python train.py --num_hidden_layers=13 --hidden_size=192 --num_attention_heads=3 --num_key_value_heads=3 --head_dim=64 --intermediate_size=512 --vocab_size=16320 --hidden_act="geglu" --norm="rmsnorm" --norm_place="pre" --norm_eps=1e-05 --positions="rope" --rope_theta=1480.0 --rope_fraction=1.0 --qk_norm=false --attn_scale=0.125 --bias="none" --tie_word_embeddings=true --parallel_block=false --init="normal" --init_std_qkv=0.0396 --init_std_o=0.0396 --init_std_up=0.0396 --init_std_down=0.0 --optimizer="muon" --learning_rate=0.00527 --beta1=0.93 --weight_decay=0.017 --lr_head=0.00805 --max_grad_norm=2.0 --warmup_steps=200 --schedule="wsd" --decay_fraction=0.38 --decay_shape="linear" --final_lr_fraction=0.0 --batch_tokens=16384 --max_seq_len=512 --doc_mask=true --z_loss=1e-05 --train_tokens=243000000 --max_steps=14832 --dataset="wikipedia_en"
MLP neurons of a small language model. Each row is named by its layer, matrix (gate and up: input weights) and neuron, and shows model dimensions 64-191. Each number is 128 + 32 x the weight over its row's rms, rounded and kept within 0 to 255. Numbers have three digits each. A neuron's up and down rows have the sign that makes its largest values positive.
After each neuron's rows, "fires on" lists the tokens most often at its 100 highest values on Wikipedia text that the model never trained on.

L4.gate57:084075161084081126082131154145158099105152127165142107116065116196106128110125133129132113127099132115132138092114159110146095155127202146115177088094131142091129133129155138086078085130140142150192122168170142118108107138124127113122093096136048195100116127096125143166107141132209149148127172116179115127100108138096107116086155142114144126168122156116105126105142069159136156144123
L4.up57:149138171135085111117084111116159084119131168127112111197060111110163062128115167114085134121135116083123175114142068117136079117123102073131132109200161081165141159144153083150148163107163136103148118199141085155131152155134111074149127123102138091187145144101097119125113152082193145114081117137209101171122131167114148149105187151139136127135205129118142150163147089111083079138130
fires on: " St", " ch", "ch", " ban", "att"

L2.gate172:109099095132140113114197109121090116115139140117111148083143191174127068135084128152143169204107191112165119143115111126135121147150094140147096110145105022096137138105103146115092089107222143195133137146097157135075128105107152106149090106148169129115116134143125158105090148138141122086137137085093158203143124125124107184138121151172148177124082095089167098164111089110115158144156
L2.up172:147120166090185152076109152171151185100047139136120118073144084121139093128069112135128126143116127187127110160147116093150160096126126138181071114171165135104070125076155180114113126073094110077176159109107098129068093126105155120169103129145130141123118082055138049142071091136133104116069136147148086091119095109088102107130118151098136185126101145171118131119084126210136196174150
fires on: " |", " there", " office", " Swing", " seat", " ticket"

L4.gate335:147058176135153110114077124183112146108033187116113136130168041124096100096161101141122134122147143080132085100105123158171130108133161143071097155126172068163146137094130119091164131100151079142131106106059113070090129191128139130127098135086091105104092127156174139085062102125097129088113119119183135126138135107134079135171163138165123048193138132133160220147135135132169094114084
L4.up335:101100138048152148147129128121161173097133123098185156098160126139141108079049152095082109109111142124077116161189089133144113112141181180152124127163151112127101117196152159137138116205098143123138080174132137141153094120124149112106088144170080123111136128154116170100124163143071150173138116136147082123127153072059129144184145124133092112100142161095170164148157097102082131080187
fires on: "'s", " first", "'", " last", " second"

L10.gate288:164110118159134162125088166164167082173169131107126140111116155115072142080092111159138118133095122166071116048081100175126124210084149118185098127155164157140085147091108068121144103102113155197134147103099143183064145215157188142172140085165147123121082109172131143130180109115150141144136076146136113147196100104143117159095095140116146098111115135154122177097053134139144107137053
L10.up288:148114164117121186099106144168095084096159094113073161206058148108105111114139087134099130114079146121167133183122166108156151075122105118114137056119178111123193135125160111153206109086107097098191150094150119146109119158154153059115197087078110084128124149090077147147099107129159113139100130114138115126107115162141171135164139178154171106146099185083109071076113148110111182114137
fires on: " |", " +", " 3:", " 2:", "′", " −"

L6.gate16:183161078115104113096130073197134117162165131074170124144185126072126180077111147158037137160146115129085136112086094104114098131163115102059149148131146157164193160133100150149191119153120177137137128081158112167116106136073141103091120143097147152146125137145144125168126077113085093122146116115159122092098107112136130197092118172137153126099140098213131095108091080124089060118120
L6.up16:099117077137148169118141109104119153167075087140061062158132135090158118117138131116131092140117183109091121091080105144116144165138134079181130155138152102145067113173100141034177133133118175067140136085118121079108098165139160197117146089124133098175090119133106181150107123142097172098106138171105130120079108116150101166135117077098123079131124147114144117144162113106159157160121
fires on: "\n"

L3.gate32:127090124104098136119152143129114127143159111132116173089120125130106181117084073122069107113082141109108143105187114119103111161164137136118079144128094135162099069186135163145171159074099092109119153062148105163149170135151148158135199082128105130137044074051160153119126110173087103138123125215126159063135173143125070138127176127113119147129168109198077092094115108167145153155119
L3.up32:052135132110124125120161158154114166164084147143176100113115176133107101118143110190141134147133169119125042110170101140078098134175182123134120128115048170134151128166092119133129130142074116111065132115089119130169110122104099162138178064187117125140056063102099134139152125104136086119187134174161116100121176146088100128121133122160121123109182147169052159167185095171126103198100
fires on: "es", "e", "h", "ah", "d", "y"

L4.gate322:178151075133127163088160108121126091119134051137112147133153088120133160110162118172123112131122108087104089135083076125087123120110160076149036056149130127156128162090093139127139142147166155104111109127081110137107151080117170149089112125080074134134107132172147156187115108164170140209110135101107084125071124075158108124105126190133114105145150140183132176100117109105150133182164
L4.up322:129122132138129155164173128113174174121108136177170081127127146111124186154133144172156101152094140128124134112119078082112088120096170113136240106087104143152134126129166162115145154125132169109099167099106166120133127134170085123108146159090138110154158113122080104131159102095117125160066174151071121092055091148157129112094167119078119162116152112185160146136100112121186149069151
fires on: "\n", "K"

L9.gate383:075128144106123146079198101081126077143138112139135178139121143095105091148186107157131127176135140059161153166139117154119175150169156112149103156125106103158144113140116156121114152145113118165148069171071157119161101131161150172089142100164133243140159114192074138081123121120152147113171045121100107173177192129127212113104116096155133111084111153070136118125154116138141120114139
L9.up383:134111159146124183139176104088140096182116159126116141098089102102162127168103104121128090110124142154145072141123113175103126070110084099096131193143104143101106119077139149106122188099098079117149118064139163147098122105196145134145140087107145122110025133169100112146041124151115096112076135095143152130121143124172151137150173113103144104203102151128148133125133123141156170131128
fires on: " |", "|"

L3.gate396:134082073154127113065158150165127187097089089127110127080144153139174122141150100128111108155083099147128168132139106100089082060057129178111118166149108082097118104141062122116112135131149185090149078079106149147176159111127099097102099081079105154082063143142135115103159127118089157102133187129085142112101150087094114100135092128121133117124183140175090164171126072097244154148161
L3.up396:134121147099128134043134140148110176083143056168150067082154092048107108131171180127154116103102145132147174078127142114099091116128154110138096128189123118126105115113105119148146087129194136085132088123099042160163115106138069132154112117108070155140148076143129097088176099168164122106096195091061113178166167152132086155108106128107123149130163100135087099137126099099183085171182
fires on: " well", " She", " Che", " He", " Wood", " Death"

L10.gate508:161122127107130119181134115134034116126136180082093160107123151143114132103106164138100138172125125112075161155133131154153102103128145168200094196106165144113158138161146072147126167095115141159147082186119092117105127138181207119084144141147110178047115131099117136096134080110145133191154100117154094162119127167149167171153107108166133097145158145143174128081127066122128228047104
L10.up508:139132119137108102129105122089128096211111134165127120141143109125109108148135144100122149114135078096114107102113074102145138174086086075166096146130068112126113138149090063075169225077151131125126127083141087153061116152117125125154158096102116149167069131113109122149075155134074049137103118128065143141091119142175107100150174167117153127135187130096132040134126124087174171082131
fires on: "|", " |", " Am", " am"

L2.gate382:118077088167167111172147130109159131106069087148140130145110116118094146125143146156081130178091076093151108152143104157131119165110088144123126150131111073122159133130135106127163145119163135128146139096048105080150154123111113061102112065142144158174159171140182095137134188071143116136066119113100141136080132137177096084094135105145123116138122148202129159122142046203092162078198
L2.up382:147155142130083164177133179144122138133187190104171132134154117122137138110131061109060142105124104120184108090110100154096147151120139159161162138154121096131135102074120142106140135107150126131087108109151151165127115116135147123183139177108169075085072089100158148113116118114124092086123126110103076159145130135215226097176124142116140151049104123091119123111095130113143090209078
fires on: " t", " T", " Per", "per"

L2.gate217:071171083115151151119082089190129091108114156183156131126105100212077137127117097121140128157084152117174126158171116214084085098072186147156107088127156145081129125127093137110178075151131089094151098094137152085159141100191095202163129131144140107121089119111100187033142120116156164117125129081145111103097199073193083158095096152107099141116146143120118129147108183149097169093145
L2.up217:114136145173105142103110162140160169130053204183091146098088130101078132139106123142113152165155165152149153008145182121162078142145148158056121154133130082146090172100126132087117163115192116191096135049148141071140121082138065108080155125085089105136054119155104162097123151094132152136110065109119173155116123117114108210138122158150135153142043162181138136169138151102188158106113
fires on: "p", "op", "ag", "av", "-p", " PA"

L9.gate277:116110081157122161127128113178152105166194160096119096124111188114132145144140149115109113169187150135132080162131104170046117144174139098070135101146149150119098133096153161108214223131134168098074112124135077120118094099095132171179200132153104141159120125122110146146150080131193160183150154079125066123135077085104137101064141108067127141118142105158108153126052143157138140181163
L9.up277:131164098129146079128115074124126101098149150122190072147103092149122131095203131097100081084137126090165149104134120157118165062113157110079174139081121091203125170114120152165100130110091106185142154118144085151116148128107045112144088105172138106094177112058106138133135186180086166117071110118135133132113128172163096128079139191118115118158152118095093125122081060135135164180141
fires on: " ===", "===", " =", "====", " ==", "=="

L10.gate212:109082183104162175113169137139148180087117101133137077098130136116145135113176107052100183103077118139184170099123177160122148159084136131184125149105103105132094111120150077141142104073111123163124122153118142170143139114206148154108122117137105101117178095097131127114136174103152133111119126124178051166074120158151208180116129120148073129161080128104120084111133133107127117119116
L10.up212:105128149109116106162165146157117146060116143136099107101156118111090139170147097028121114075062087110118103126100177121213165088136116146104093143133178203103187136114077100122087084095070152130118141135124137155148145159173126130101180139083106139114076125083108113123150153128132155065123142124168095186141134153126134055157112140170168116109112113144132125119116078166109169126122
fires on: " D", " d"

L2.gate356:150100188121121068105136156203190190043152166125131118222134125088101147112086100120139101135069156079126108098109165113068132118118148194153121124154101121124158135116147153128079147117120166142136147145099096147074125077151151127167141178134167105106121135109081093184142121131116138033097142156120122126141110108138109138158154164117111094135140129129107138140155091117082127086189
L2.up356:154101177107109083185128149136146201059136129120158103193156117111106137158107132156166088129066130101103121140118125137084131103109148226159123111135085104102146128097129146141099170122166167142135102117141075107088108119160110118171120193126141077121141147096106059159113099130160150073103146188121150096157119114165128109188150133091124082128130158141130125126122098089052109085174
fires on: "|", "\n ", " 55", " positive", " 48", " 50"

L9.gate110:097158173093182112133127113163134123096170182121133139086085151166077134077089107093098127111124165099136158083147175097092174141034099182170127129133116130150161167095138166136124106059177146176078174115077153144171173168101111172137126087129140168102115133100118116125143136041104142103185104089182149087154180140137122144143123049099148102123116116140176149109069121132161116161177
L9.up110:120140126113171142091130145119122162065086124087082204171080154137135114151183059068088085107035123161162076107126116147134113144126158139131134080189121113096124140134091106151136160135160133189134158140136140159129132154167142142138110120086146133126103171171121032101140080082129132105121090125097160081140183089166154175158123155164132156141211100133139131151131115134150080086109
fires on: " found", " member", " present", " use", " gener", " composed"

L3.gate399:165158123157070142175169164155138139095093101089129086118187140051108094102139131141112131157169082132105148051131089111124128141142146118081103126119168121148128161157081090146129080119137179132065110118123127052120093134116106171101026155159094120188097120159129145133156134102159133154137092083099112081188116134130116116136129093136123117076076154166167144116085141124110160085085
L3.up399:113146167134125112181135109103152218116160179105029133120147146164105119164128160138147142126166112133118119121138129136054100168130142065098128156142093111165091158214122107149109170149127162107170131123160100142162068104141066086119076153112146093080111162112197105110110144140072157090103049122177147143118117108101120074181139086149121088152125106112177191108116115079100114122151
fires on: "'", "'s", "o's", "s'", "ctoral", "ia's"

L10.gate468:114121177085093076154074172153120173162154057075097172110118131117060114116093106145150170154133140084114111114136156126136113133083133100177110136146152122162123145170080117150157144128115136136068098085175162146161110141143213141154101104162136100115144132062045159190164130199085175114161102114206140174179149135140112169148177136182110114113124121166136105042131133066125089151104
L10.up468:131112123130154159119102136111108154120093140105128128081134160135135077092164104139130090100051149158131173145106102153167140103131111092096082166137162091133124164151184129203134153142147091140139118045103112159123129171113133186144185085138215107195151180144128107114094091078112122132127111184116136144149101091136166202113140165095199085111119126115093170104093153088157167081086
fires on: " |", " "

L4.gate110:106125157097098165115109165159114114184144090158151099108142060228136123121126133134147157138113149092101130122132171106073163156115138147118116138158092102114179128130150105163175129124168116154129123109109134094155110117149124143181094106138146144054189158119059118137155070168115074149105138162147152093091143085094125105083133061094118202161147135159162100169103148123193111179174
L4.up110:141143169142149122154188143138141090097161095110110089125077075137114122114132160167123102159164139160115133123019081114115167088113132119061129145116114113099153082094116166160143136175094072174147090107135128120113104057105158134116100144100155102044129151121160161132138110138132119103170179124129136143115124168119149118098074071162154143142127102134215169125169132139081137123195
fires on: " for", "en", " in", "ing"

L4.gate320:095143062133159126156094095187155131174091107174071087059094070109089130128140068135137103118111145089156117099113080147075089152085137072134115085138052133150155117103103175143155149132127114100102118124066106200117158189133095129163135125078125106072080107099164103153129131152153082135117103149154146100140110123111081125166144132115121118157092139152126141067137154139153172179047
L4.up320:153100112156155136165097128138115155142119157112094070066105056096129067161122111149092107115112172096125116122140093100092095138130153114156126060124087233116059125127105188131126163078089130104104120164110135156096132076121108152183153166105113047177059140103106138140128090132173112081176082110138144136149114095162132108153110142134114181165105113084134138111170162188125179111114
fires on: "e", "a", "in", "ak", "y"

L2.gate91:119127081206116064126142101078118162102103127120109127089133126121115116150116095166096121159062096088122119165064086133140153097165110136181111068155136082113161019193097129119166136108094122052189061153097113131117177152122143128111094080074147158092087130168191166134120158133173145122105127098094101171144134114125083065119105120103141145100126148166169142144123099148140099115127
L2.up91:171169142116140165092143111090148068055148122108130190083143160123166110108089194122071149161134173121111091054105172139159177103105122079151119109147096131108116150131083122112129134101167141187139168098127165140062086139125065144145154152157155193115191117115141090154088096097197086106119113128090155159105091146147131130123130080174063059062141132096070145109114097099120134145171
fires on: " t", " T", " comp", " br"